Weights of a small GPT-style language model, trained from scratch on English Wikipedia: width 896, untied embeddings.
MLP neurons of a small language model. Each row is named by its layer, matrix (up: input weights) and neuron, and shows model dimensions 48-239. Each number is 500 + 40 x the weight over its row's rms, rounded and kept within 0 to 999. Numbers have three digits each.
After each neuron's rows, "fires on" lists the tokens most often at its 100 highest values on Wikipedia text that the model never trained on.

L4.up1763:473474492538565492545464512449531465486541474507562436499514519449488536522493490483470551485550459545453432460472461516478492548506424521456470477604493475531556540537527455564461459511463426501487486507486495479506478458487519446495433498493528514470452498494525555565511583502507462480560560452512521509562521553468471502432511507482517537495532601502489495534516488400474446577539465481573482475487499445558465539462494489532497646465468511488530495506537472462570539506492478524483429517527522486559449518458441556463584505467516446503495471508571409551519487445425477490
fires on: "p", "'", "k", "st", " made", "ts"

L4.up1313:491495556496526507529508496489469483518579475439495508383451547526504492546495438507423481545525454512470496422509499446501544478508528520483431512552481523508476434465551515469497556533493474474439476520512474405483494504560499477469470480474525551531523525499492539511502468460506505453506495528453555536502577474450501392440514494489481511542496456533500511508502454505510482516497526497488524472501523465507508527487531505539508509588472514559483533481522568472514396483467488470446487498547599527558533478507495568553588510483490465453501464487486496502528442437473487467
fires on: ".", ").", ".\"", ":"

L4.up1469:545468534566510511471529544473493588455529497539485539481466561556471532547515489418475537563480580552473481523474523461516476536577550475485502524434481554483503491500472597517525574551443479471558496478498385465499516553474526571495442446534515463525524539483504505517550510497530541583486457638464478522536506467535537486477479507495531528521589520515454471480471466513463468487496528471491519467489509543519564463474506450579497474598527497511507531507436516479501496511487564511448504491528564519491482515529521528443548412546546570533483531487491445455495491521577504510
fires on: " |", " |\n", " as", " known"

L4.up2194:493427534598490542521543466525497532446531504506538434498477550481474556565477467505508564527526421472465441461490548497465462523551438449491461489525530531505435560456559490506503512552532467448513477539520469478482493601437566512422438495460506489501461498526469472475530576436518548440516544496483514548563478526476519503513507429480584512498441462526479454619449548506439489470527503518508528478470561405480533571464505504518544551495481484461475525501485475484520579519529432566511484482541514521527563454463483459526556573484459496544552504481535446524543485473429505539
fires on: "'", "°", " +", " votes", "ts"

L4.up5:505503480549456517481498529570571541509521492544572489482492545510505501506467490504468521511601518510484506502540466505483504433537522419554534495463562600500458526437491470465529492477462510537497469483456503506416463492499561495525500522486578486470519484507500519523492575463597563506539444468525489491503556506497549446512484523455479505493459487441458504589458456546490544465568500475481560513450465479523569470464537519488512415535513498493481550585484595505495556543472462462518492516526476510495448511519571441582569553484497462502524498490566523518602443487554459509
fires on: "a", "em", "iv", "v", "-d", "i"

L4.up2241:567486489623497486570488460458519527521441539460528470466448526512515455549528465556464532499516436541430457458548472521518523546498519462491456432518570538512499469485470483523533516482458491509426561500505491491543545515533498460455454570427512521454521491446543523487529437493523475497481417541543478485511467468479507451561482463508504570522481565553515500501484473486468513472450526476499517486522474459462486472393536486488550449499500564394530514484425499480433469529519435584492446515483436579432479481475504450547539488549438445449507507518499447550582530546514528469
fires on: " ", " |", "is", " Park"

L4.up1359:515467479502431503484503437576435491529458536527482452496525571596484447484473492513541494558508562471570570514647471486501542544523508523589601519507481478456522429564468530557502464480470513486558513459480483435540551510543521491535537434459495487515543457501452553454493542491486455513556474454517486596454479410526589378515512460519505498495496569485445489492538486517468532545460484445520498521454432432601512462488449431546567513417511484523439480534518497473465497517372429422513481509504469514507549550429461537486559548538504494544492473481464487451578423495393495568
fires on: " for", " to", "P", "t", "ts", " on"

L4.up1818:521461475436515510566509476452428487459449556409532487511495544471522488476429496478410508450518398569421503527431500509478469455502477518558410475502556540511468496481468499461544519537518530426494534509490516435487512511569481514542539532460523571489553532538506515438448463531537497475420512468479518587486494478489506462467509425468518476479502483449532481555460528496512518455539507514450579458466527526499526593490504465532507507498446484518400490495447452498460462455474572501449461499465442527592508553565540438475495482454507467504512485431558480484563572481420475490
fires on: "ing", "es", "ak", "ed"

L4.up2170:493485486432500548467483427493505548514532532535477496541518501578480512536441472538545581514596471462515467522482543602494447485546540517550477568472469493545510472535501539580498574579585490460495554541493510570503433562460541507494518460527466440542581528483548538485495516493526542525525564583483487521415507510470463530467501525571449482574455530449542444508502416469546531466501503522508474476464522502500558573482470541485450493462544568496485439554599466513498489449470569491469407457521485457503463521492461466434516456401463514393469566536598508567464476529506495513
fires on: "0", "ly", "ion", "et", "1", "20"

L4.up2510:524479492495505561476515448492491574503452544455523533486479506573510489463529484467475475581418521472526565499598488479432527468513456528526510502472549493487530552521491507454471487468441493518518488435505457479560513429425549553424460464539554478384492548486544501479446400485505468508435491514489490511519499484491493460553473453466544545486548511498463475515492519454524521495588520532503574524439460469519502482532587449497459533464484460578516562573521603477510529514457439463468529555535514476485513557492478460531506541464459518525465427489542491561491434530588430480
fires on: "u", " Di", "un", " No", "o"

L4.up2487:496488492483510520503528516453516522515528537572424493537435527636526445509464542500551454542465498453421477479529541499535483563468517480536544515470554504566534487458450548511498447530495523501512515537498463516487498591563445543478554556548489478478555498516525456517531465498500471585500439545547573486461560505517497485560463460445512497553527490529588449463501546504535565535489440557477510396456457465441512511494579507462512525445539469492441493553351469482494503504455527504426485541532434500510467516504573509479539463541483512457510503480482422503476495419463460555
fires on: " |", "\n", ",", "\"", " ("

L4.up1987:499468558524463498529584507528510471492542493502464524465503545547571505538441442574419603561568499511515574453535500512458516470483501503533477493539487462515558543565484525575465500504531490432481527501555530514487558547486449459520499466475490500474535392505512559475446533499444579482513516559480467513457485525464534482539491518499488413475542449458479501482500544516499500597579491531505440498473509505527468459470527463607507457544562438487518561495513471537412550550483527433575501493477563531525394417466509534533529434493500499525472593500514487486532472475504508473
fires on: "t", "ent", "et", "or", "x", "th"

L4.up174:488479513501481495504511485525476509496523476436537411459472521482500445481446437496489526512539479565516522458557478539533452524530577486514551494489522453491481530481484445481480471555466475526453586485501492457447502436504517522467484468501577486454558555571467451452514541474534565527528463543446427454507448448459510480467568496468578535477499573461524500482439490475431466503522478493559542434425488533530550573534530542496469499457471545493471461554462457470487465397496551541466489463494457554533524511509436513471502444515491446476488474471578449566578449525458487480
fires on: "s", "at", "er", "or", "k"

L4.up2095:510511471525499488477505500461447487428410536487562516479513479466464523517487559463493530513496541527552505540527467525493530517517556503513479484522559382477452543441458430487499569519532533419448471510498552492517508454512543503471481486508453513503549568527501514434515511473516440542457497426517510478488418484424505493446468441515526538462461466429483500544544518486538500469530450478518511481446534476502528507528537456526441515551512529409515497505398534498434470469479465530512414522513422482505528560492462458509513551427506481489484405429509471538520510521431429531
fires on: " ", "ay", "ant", "i"

L4.up3189:457520572521483575532463483486518441512473491461449490504481531476493498530493470511499470494539494569529565555546522462460584475485529544476463554542512542545530560522393512463532507498510555502427484505483436513578477463531496516487549464488512506460457490442494503499486521481545458465501519495557524482474551496487487474497537537534496475466537462528506561467523495467490505559525452422490429556453501497471530514483546519502480444511524462506567499550456522487523425533525502520482406452416539468482550536523496452547516530521421481507436518443512487491487417522491560404
fires on: " |", "r", "re", "om", " time", "h"

L4.up3343:455505451452532487498584430550525512510489517512486469536467533532510446517542527539482509552531475544455543568562566507547450545452530498496524508514542510516478530513477451540495499580488482482544505469513523545419540479498522566430568545452512512468500538531489427557500487471570560550522444513519519520427516443565437477565421513479487452553483442527515443455483409498496521471477481454518505468522468497530525585484545532441461490477502525530449563511401548462542492515480464503479507472432481600517481518504523478497499527515466521411501508489547497490546498468450618535
fires on: ",", "/", " that"

L4.up2714:539475479540516500480595585479511505491490547492521468498510548482531498453430596576502514545483494528467530479597418510443514540450527600542555461470493395446553501491570570472466508509450534476541483538535463459542465512529455470518459507473460550544517525530587522561472555538491460491497507542489503467496474505425522409503545481481554526551504432499511494527515437533550440525509491500503432487478521489485491449519614514486455532481485475514547513514494475530535501512468461496517517521545437526521444527559560586543468544524445519519541493517479498497495493474500463451
fires on: " ", "se", " came", "t", "hip"

L4.up1484:523468544487512511484562465457476482498590443524520482554510462494471483493435500507548482470488512500531514516578478522501520425503479505517592594503411520472453513506467517497539539476547555502504489526533499473561537496486511473440473559454564468464456470474513567466459440468508504446558525477458497554416470507529541503486544527496524456502446580510488473501496533456515455493541454502500517462409447513529445451484538469528524502524566515549454466461439573483555459467435516458426517490567543466465482501481544448517466412456501504500541510414532552491558435497409468446
fires on: " of", "s", "u", "ing", "==\n", "its"

L4.up3556:568448494554552563497528472486606463484537515476431477571532534447497510544488498484535474507522465491484466482529464497530516485549477536476544462490474491437468585511469485482523485450439516553530496566470432466447489520564518491512463565418463511442522539497429509506507540486465583498536544465466480522502401517513487504496495540502548549595473524524501460583465521440484455578528481483492461501479439522470494474386553532512461483521488466505456484486494499543488522490500553472485456527547521547488394489475560535456486475487476511549579509517569505527520444516534574512
fires on: "p", "k", "ing", "es", "s", " to"

L4.up2169:491498456522512555535433505500541577481461566574497478466436540460568519629402481516477463520544528522488465445571447516519432487404484458477494529519529518490419552508437496483478533585479475479502541502460528477484446525532482526482522522540528536507487574491527530392507519523523479511532466562548450491468527492476488507546561536484469552509511547468495481482500497475498456445466431506500483474503530530489445505468524504460435549505531480402517539544505479534498457490539446537431433495518507546509532504531508521540509426545525534527513523465529412483538455451517491458
fires on: "s", "e", "er", " it", ",", " called"

L4.up196:423537510517504587477502471495527556471463488522541503519538531559510458445527533516466436502514477541450547442504560541538502500466519499546494528522528505508534500444447580478502529488478499536499468461419496456425554508544519473455514429440543599503489426509509479494504485488558494518534439492518538424508440524469524534475466448476487459451464472456497471508480495532512465466469469472473456508493513465476458564481515510440475496489498443486491515470467517393506503491466495495470448490478487497482464476526489502639555490515496596501582485480489531564482508513453553525
fires on: "es", "al", "/", "le", "or", "os"

L4.up3532:587512490541438509489553471505521450419493504509517454460464549419610553490461510445522477470534510537507570489555440565500485542509499516538543545488470526469541454565462438510486480538489504518446499480375491499571512555516562464419505536546526458458533451483485531480493548505559523485538444441525478539475440412497541491546476490414532521499467463504476544473450527456514459582487463469537525518489452517489565495412490442558506507497471511497454476494408481417502534448464482515515511458500458541511502489464497510508563514500504484413488536515484559543525526450442503481
fires on: " to", "an"

L4.up165:499476479512532457496555531567460576502485566512502513514464536514494438471540553497488477520527468467470558465468480494508539533476503443463495524427508436511541528556451489470589511523514579541503481500523468464519547524532544506471550586520498476449542464536488458495483504437535464499486442497485598525419555499486447438536526518520510515477509465466552513465471491474492510474484466491487511468499508465500503515482609456474487526447476449549502518536415500464496425523475530472488480467415458558487486495494428413510492483550489525433533520470525454477586524548388595518
fires on: ",", ");", "),"

L4.up3238:514527468511490473474528438532497557538558495512574496526472582546537494442564497418493529515566426472494543467535509485466486478475489472508500492438493515514519538559486578407478533503477506520471500462442457500516421434509574513501524506496589393510494536470527523536495491507566533476540457508545528507477526492419478501495522452399459484524482595451529439458436496461553481528584450520495590466467589542426467517516551489532490502487474475549477502501521524506555530475531504456488506438567495578510514486524506503464473481474432545529521516496468444483535432498477518425
fires on: " can", "un", " could", "id", " did"

L4.up2123:474452463534539555563499446458557527496589491528519458466525556441475522508503555507533492520578552504454498491540480470524500541587510495536545466423518430448510484546543502533517556515507526553518534442538517480516532532535506509513475528564573539517503479446534546489510480452492436424446435493517520557536538464491496475523497517556553483542488582518478562583458529558520490449536567417584489525492475484451495538505494556450559553543567483488461498448523489532562544520541407507484513432501499562460558544503517471457566497562470409498498463397558501500525540495458470556
fires on: " |", " round", " "

L4.up26:411493455527548507554500474568467504511552582480460448499485479531495512497538513511509566443555504454509532490537529552470513549447515450506491482501483533475488590504490540470525549539519508530472551470526472459503453502435524494433553499539571421564515466543503543450480473378531497508557499517538472434482525466539468450488489580539495500519479496454450444450397497547433556464515435523466498381478493430565502551566563476404539464478557459524501524526444467461469569552499421468473527448452594547503498489467476423496477486547537501526509541547605457472556521519465588529
fires on: ".\n", " ==\n\n", " ===\n\n", ".\n\n", ".\"\n\n"

L4.up581:493518504541555517514557521479523522480472472561500535514529545570569502543440489541551533534520460518541544389507463537486494579452581465540533487531589492442498509604453507582500498456536472470486501494432442469489533471530475514512525543495554489465453487543472561538543504473580545507517463546533554427518542489488565485448482435469453502463425470465510514425520521465563429499521504478506531443499465532488466498449564409472529472486468469501539501485443541540581499488461507533460488449493485596453439492536519462503495480535539457513526585452543511512481466447463537541
fires on: " can", " could", " did", " may", " might", " go"

L4.up1754:487493483499506522504477431542377570497414570512452495480484573512568509517480465510536458520559533482474539539617548510408497484511491525565507511436523527503405497510485565425484452533482472539444498464498527488458483525531578493541517531521541462546516485515489610491501554486554469568504423531482537577453524473473481471522499488531536501509461473495520501432476544523492539535432471548477479476480479514475493576500522569482519529517501419497463534535445452517474424543472486468515493517470490477499520470485496412560498477525485458444468450477507484503514482534456520523
fires on: ".\n\n", " ===\n\n", " and", "==\n\n", "===\n\n", " ==\n\n"

L4.up1908:530524411524499535440502453510534498426497529496533507528476472551511455512477553538562548570495484541488546496501495510498452492512510438533531522466467580458542554537540471483511499524476474482530523575491479539473549453482507499494496546487528544441513583487535506445514503511492604513500455539532563455477523515477462479592479465492494440458533438507477471500524489429547435468487401542509472448494408486516582568502500480532452496567552478494457522494518534468478518542501468496483533485489496561565484532435500486412563571511475485533456510500602471436486478477495513461
fires on: ",", " of", " (", "—", " or"

L4.up947:450488477589489530480531469528525477569527548490589476509475539446486478560513449464554478511541512523475470486554481466544507482456541477530562460525549501545483501473417508468513553531504534520575522484499395481436518476435562531460499548452499455498500454523565518529503535477541483506498505541520469497510530518554482524497440467521534463544485491479449510446513417481470499511439562431544478471507500472497542543517514499461574500511568534496484542580437466460609525471470513469484506353537543443521501533490504479500539504438486512455420551542516493473562401428497496489
fires on: " |", " that"

L4.up1457:542484440539543565520515511486533496489568535538555505443496544567548492517445514480487480473549485446465553547545549496522457508495515535471491539478436540503469508494488478493469546475419493507454540510523507521506580468483536557507477507480524496540456530417517489496486482485566476457521542531472520544537511544529439521473478433487605489525506418498520472474502440549544487545542502486556443524508531543481613621467551433483462574508492581505511443480470422513544453518464511464492415475498570475498531520546461498530491519481512429519454418482465508476477530535513591426
fires on: " |", "o", "ic", "em", " ", "im"

L4.up1622:535466525446530452527493529500585565494419550484550453541494530602462501416530456485500545581526482465546524495503474549536502452502518503567519550473577559554515430485436492494553502511540509492509507531512500511518535428425567477415561621452511544469546548486519471513533467457548506513573438576467434512502385553515544431500467448573504461485520549539531530467475492445512437462482493480468475436445458511504574423435497524544539503435546543507472491581475480501511521521501517458385511536486498479505423543445525547514498510435456482397539485465520524431550519470486425509
fires on: "u", "em", " as", " of", "he", "os"

L4.up999:499458469489509572549443480562548525451533453551482503493490551533563503532468490478506443559560532457471526475598535467518499537460549519532522443525487500461403512589461422483585552506408489464477511436505484441505511446522465473505495535466568487502503486534464509526514501484529524516506547567461462569498543482471510471449478391533461602494536472503527485505522548537539507545464473452515419507532501491458529549513503466424476583499561473373479534447530512511462476532491491375433378432486533499467427511490492518528517526515509559442488506461484491497540482472491487548
fires on: "el", "ing", " ", "its", "es", "er"

L4.up2582:522512552461437579492500463409480460448563517505460492451431545533545459518514497468565445565518476475565456478435498537460517486484502504526555538508470472481504551551518575474520467528516504529472535476544484517489475544471510544524542495453519505529542516468497501444468515504531487539451431499525533437474496539500506538466490446473541430578498514565604491489492535495510446497500452471455544518471486488510455547473540595508477556483548508435449601537476549438428464548472537482489449483523544474523433520475493539502419481502479530458449441419561478518565513445461572467
fires on: ",", " of", " |", " Championships"

L4.up2844:462511521559483521595520544487480541478451500477554517528493501526503501447542522497554556461512513465539562434517498545531493527510566543490499528497527548389436481529473525563514472522495538510573499460511440460504442462424524566461475496500545463535525512491542507458460504540540532408475488531506505458512487527529523504527478458487546486512525431562505476440463473512556538517485478531482502456503423430519483578495520472404418440476567529465546496504512529537501552503543534467529459508443596510440496547507506427459522472520516541450486542565515485488547496404505506469
fires on: " of", ",", "20", " until", "===", " in"

L4.up2025:447452552501460538528479528531542535558576550505467520507467521562478421522492442493469539565507565419509542492568502452463509457483549516525591502531498643488500486504471485525491572487514519486505498428392481515484515464495546522543479430503520456449515496552480533466600490517545483458547543486414482473516485449459514527465518529500478551520529566442478499559475507529512474487545494474490526516517531458507495476526499511489467543510521495497499432506498580476558480565507416561466526450498567528469458520424497506507526535580492516523500477462447523482569455426518504487
fires on: "s", "ing", "es", " end"

L4.up2240:481459574513444480435498489510579477472507517532523455490506468489479457448508433475533496547460488511485540405568474520450555547473526563443542531474457508493557560500430599498486499521427488543499458518573484511499477523464494474513479533548443464431511488431540501458504578536541496530500497510509563540489509529539519514511464506483529550454421597522510549515479511497519471512611448452507479517483460531542541547449552553485475438493427479465540571506400534496547474528491521479500473464530492430482527482444536585488421498490509416487491508430503557454497494510553557469
fires on: "o", "r", "a", "re"

L4.up68:480501555481462538437546478554499535541508544524550516527501564554495469511492533422455522520482475460504592530522530506437488569504484417602554532515501547547479548574485524519565450460432510472520444516554521477472511512423564521434487462497543557473530472517509500560448515491533474504571498508507492561522485492538486525544495557488527478456500491488412491521431523530517560535539457435548416529483526498504504531535536499468515559443514459487465512485555508502476519508473423572473513430401489465460490434539452465500533542479490371470441564498555478441517439526483492499
fires on: " and", "and", "h", "==\n", "a", "y"

L4.up1724:536504455520454480506517483559528522558487531567485410550503525488616465515477482509416573462565439456523484472553470434460476504449521549511440515518488496535514508562507533514522432462449553492540491507544463437476581527523473504499537524514485468492500591539420515516517496466530497531574528529426513513512529420457457524516553488382511455503531554486469546488484521565500524540529544494566408540470555513425477521502511467494530511480510436437476437474523463459583446437521438463498475480610593513519475462463527429495461469527509582544499530503505486486565459478524503557
fires on: " Grand", "and", "es", " grand", "s"

L4.up3478:526487533544484493541544525475479481442490518423500478497502557477526440503452454539521518552481463501537482520541448552468524484607507488546454524522452519467520473483514493530534526562497569506421539549471572521504473510511521545472459526449508511502500462469489549453511500524570533407435530586534544545496521487437517453516427511525482458493568591579487498481470524479517492473490493519530537484490470452470441514550561581478537554485524442541540533483515559491473533524499463522518475501457582570487519562489506514552581509519511531476538461407480457468527497454505537550
fires on: ",", "17", "18"

L4.up1268:505488530552437506453509501511483487555483549401566482493534535481523441436468471477491502506375509486482441475519512554461497559473555436502516576529473508550575548482493515503498532533536489530446544510477442470507570464557534439463499480460581469479535540510549559546443538471444508448500430557418435451460526518479391471428517447467480483450474489482534467572480506509494473555538466571545494453493472519539538501485509437610518402549490474520506576572465502489493428406492514513549502506561479448527478539453573461487494488474482486500457531458513473618460511505460522429
fires on: "as", "est", "o", " time", "is", "um"

L4.up2772:476511479547520503510488451490555515534482526453480521513481531543451409503515484479457492584529500444524502489535568562507525518502544457498516459450506441472463548498478554500536445519533523494487481514440453447503512570453522540440526557524454512513499517494506473451479516499496497468480450488530456519416499459447569469492463491561502462452493501492458426529453468491528487527509532491525442444545482509435466480499464492479472489558520476455432536594427492499503471428530429456501445501593475572531479481443545493483504529437480463490460527506572447510531438500468467474
fires on: " |", " |\n\n", " player", ",", " to"

L4.up1422:484506512483501509433524488435565495468577445468460471490522524455570531529567454470496460537451520462442448527500506523522527460507510522491522559527501471546492548533450594513469424553497520468515492523488466458518485470451493470445512503469546425506572452484505533497527464493539505529502416515525516513478535502443492505520485456558501495456490583522442523474386541424507489550587495539470557527488521502429457394502576424463487569559445507509426543559466482523511542504405400406458475528510560588542470533513512463474495501469488485436504499544552500493531481461558471479
fires on: "al", "one", "a", "ind", "ose", "im"

L4.up1907:594430486531536477546521487524498481519465508488551437562532529485511558439411506508541524564467493519524517489502476469480450437468455480494523536502513486529509461521538443556551503511560519488485477507475488498436569450431584489512469470533529509526503555480491535491457493492491550507476489603444575485514463523493502506482472447384509507426547466495503458498438484442517524513510436537564489421427488527491478525462480515560537561543519486451449545499478427447432522479477448454423515433593504474527463528512510503592547509446541515559449509503492503509439400519535467434
fires on: "a", " what", "ly", "born", " later", " just"

L4.up1040:514499478612474476419545450505472441508455556549477484587426491488446512490488491530485542524508549563513514489494512450537438495561489501523521523535467551464540444495514537555497601532518578533572512498487452456452482519491520520499500547461497375449566434524486527574580533533603486537495518595467461474505514473488488513539485548515529490566467438479439449513463457536441498521435529440519477456470500471506506435492566443591500531536482448546510557516499522482508587445499491513507544459437504503463465522547477496505479519469499546439495547509497527513502480450502507552
fires on: " |", " due", " |\n"

L4.up1096:550529505474383528475484474563462486467571529448532508529527501478523515472508474533469533451560475497417481421497443495486444459507467480538515592462533451486580413520523496524540513566538554497456500465432472479439462559536491449511410544499455493498480495535511549508508466521500476486519549540496496468550477454496455485385427430495524533549482431530590535489467539478485438512422472506452524477454475464510501459492496571467534486551556468445510516525505548468485530474463504510506511444514499435488533471483474492531557484481491510476457435414494539546546547546465539538
fires on: "-", " Be", "ine", "im", " Officer"

L4.up1468:568501428481476548536497546493488431517492490515557406474519508525529454506499511576529537514458502496440550501533465468517463529471513481452551473474541444438549590463445452456543488522441551459526451562526524458427490585551497577512547534524529559465519501512494546509481588513510541467499445508482531519522527493457554467470461512551538500556480506485524471553479548493484496468460492464571449511472533503484505470509591474508500573536490516511497489460443505532398505525555521534536445374475466515474450475533475494501513465545525524451545466492494382511488530440560517529
fires on: "s", "a", "e", "l", "st"

L4.up2166:475461538506494457436545514513530503509500477574486480516551536548462485467501427532542482497505526478528556458489570544454529506505534580492502504523451476533451548520439507511540431499516464488491512478499491481471521466438493463511515490622478497497475585478466464493545497464474486490458501459540523484436546568465497495523535554410491541514528573376508474472422466473517507560566463521515417471506465498454556483548517453514445490531496487541448557474448487372490466468442475556408548507486526472474459610530502490476458476476461475499476551484471467437489459442516496493
fires on: " |", "al", "ly", "a", "istry"

L4.up2218:546487499543511463575483509499504502555446494525473574548431516454534518535448551470498548480513468503452535565509489451469510544474524418483467533491511479509494510460456448480485423540498511465441532489477489388571456515537550481545497514470500490457499456481483496514478528426567525431463512419474499496526497601495536509490491497446538582614518538441515494548479504468533520529517516530511511500482468448487510514460492556548530508470454500537530514573537527482533444492477447482528490512518575525481557515495429483490531517522558463571443437554551488521486459506455497475
fires on: ":", "a", " place", "am", "av"

L4.up2540:465442506492467505523510500451549534591478491445433464538441497554501484510489456455478490548489517600498551462566488467493426486429595513572549496512528529424618487527468514449521475515494559505467457534529508535448475527437558466435446481485497512439505489478542534519530511501542513538467467561485420571419485464491460470575540491433506558447542518533568535466551507512508513506539527488499456504482539480540445473557454526470499557539508521563605501604484513422548499510517466447441497442562491488531499402514554482488580467487422407501439504482553498429514512505427490443
fires on: "s", "ass", "a", "r", "i", "y"

L4.up34:479474496544493520483447502511509475458530439471513491481527497528481499498428526504482552532508491464481515409476512438499476542487588593544474420508547484476543471449493528511566513484527533428491537511490491427418500489511584531493515490542531501529518583518454528488542545481550613555513560551502492534492509482424461497492470505540542487504489556455481482495477448497554490567602554474486448483465528563446538478563508479540486489607494464464487559467478527569555538464527555492480485449547476485515439447516547521560543516525469461528456495462517476503488523380473578491
fires on: "al", "is", "u", "es", "ou", "s"

L4.up3431:413485496472478502457574460512545426526531518471570446553495513542466412504368486501528465538505471568475498513551532476440415440448547510535536464473513463511514488543456491462514456468505500560418463590444464485489549527504497503455436514506506471547486483464460499487413542419558514509486522487515567515524454560518486538472521491505467522532499569564466518517451494500511506501545476571589480492468459488517496516478553525554522501540509521598557556509524430424472552473552508519478490528486453517542472474545517478507506486572492424559531473468565472575560516473395472473
fires on: "h", "ian", "j", " pr", "g", "l"

L4.up2948:479425587447481540534486520477511587428461497538546469540494532538543504467536385482418497518526486537557534575519471579499464494506553539516443567480493551477375438486544593532519496524512465486502550507394512525517511505483551523417486531471499536506467532418470478484568484499515469493502419534428429581551512513513504539507526491558539464503466537488483563520492460476553508580518485513491520534453505474539429498469526537541521414453450417517532509523517546451522527544549533458531503497460567455456521450433580540484452508490515502473499406475484481437508485518502528508
fires on: " first", "est", " last", " debut"

L4.up2063:569499534528502484580485537532467518503584519513564526500508516526508466531497491492493526549504472480509505511569536492505482525529553479550469532471465517491491500588477461511486494515514425409427485525506496535450521457548530544503476547463517518479422534486571492505475463488544468462504497521507501502494480504531521464511456423469511502473498524515406518466461461530492514508499508516536497414523492485523536476534559483486550506484530480608530502478506484519540525448480448437435425522556546455468452497504558532497539511426486509395504498437568487468478513566484571485
fires on: "20", "F", "O", "N", "T"

L4.up75:526469507602490559533490456406472479504506578457493496531480613481599424478541498455508460567471476427559557492458445519441513472580516498563502544524525559421501534466487618491489519519512468433509465489548538546491503503488472471541470606512484527495473440491549599499568531502529451455500535464510544499540472494517477524461440441516513476540529485474477471445496483536515455473481480549492490549451509503513445454553463489517452447499490458496548513527542561486526446484443565503531499506552492577430424525540497506515571404531524409479465528464426489492484489540497480486
fires on: ",", "c", "ro", " "

L4.up3046:510506474506453452564552501483453579504487566451599500590462519597561499536535461504489479512542504485576528427537544572462531503596479432507464580523521491581457586481454502545574467476466432563498514495555504498532443474505476462420506491463555486421533465556494480525410503440528515400516500438567554511470485482521468466414446492488536498549537512504489545462451520422521471492449450492522553508527471461492557580504537564440480468456539478474536528541439464419532512508449512423457508489441523466517498469508444513490506524484502500511497516482510474535554447448534506468
fires on: ",", " and", "it", "iv", " Mel"

L4.up3548:471510485523524493511521474489514480450548445456600513517469544547518475550495432557421494502522437494407534532489538522463437495511477524462457491527436519466480524529524538490505469548517548442474475467522495515502484423449516487405561584469590483552474517485492457535480403411535522444495506442500438542410499450530461500450473512488470458468542515453469519469524524483537553539533481553486527502452509488507482475522509525504503540512648501522525486471436503471468514584508486465440493463527600563577483472479534445567526486497431458526369412499551400494521473502528530477
fires on: ".\"", ").", " |\n", "-", " /", "."

L4.up964:515466471541443508502526467504546591531497576493446561497518492609555499490577492428514646555549489524501549511486525504512504496513557495469492580553499464476514571469494475508514536475509534480540557524447427498507485518579480577415517490482530464512515458479507517516571501511428540504475519490444439467523496498463557518461457567548518538493565485510503528510473483483529530551517506549570542503481530519497523474488519490491502467508523489498479492459493502536483531491456523473496512474442454548449495483475470444435490445491510574432533522516560540463488497521490573484
fires on: "1", ".", "20", "j", "0", "if"

L4.up498:534517463517493527541524437494504502452560523380491541476476528494525502493477445512506501512545431524487501521502530513431398420609454505478442545511434487438424429504474507537517458510524520489476459486515508531453455434496539543497475459438568500507456448526531596470414445439565506483536540435481441455495543488537413448474435422496468460546562499597514495506522497476524478510505425518471531517505478494500541548520536534523483427506524471475528507498484492532477500458527489519576503449483534513497497485474532443531507465468497451567470485449466514504511624454432475566
fires on: ",", "av"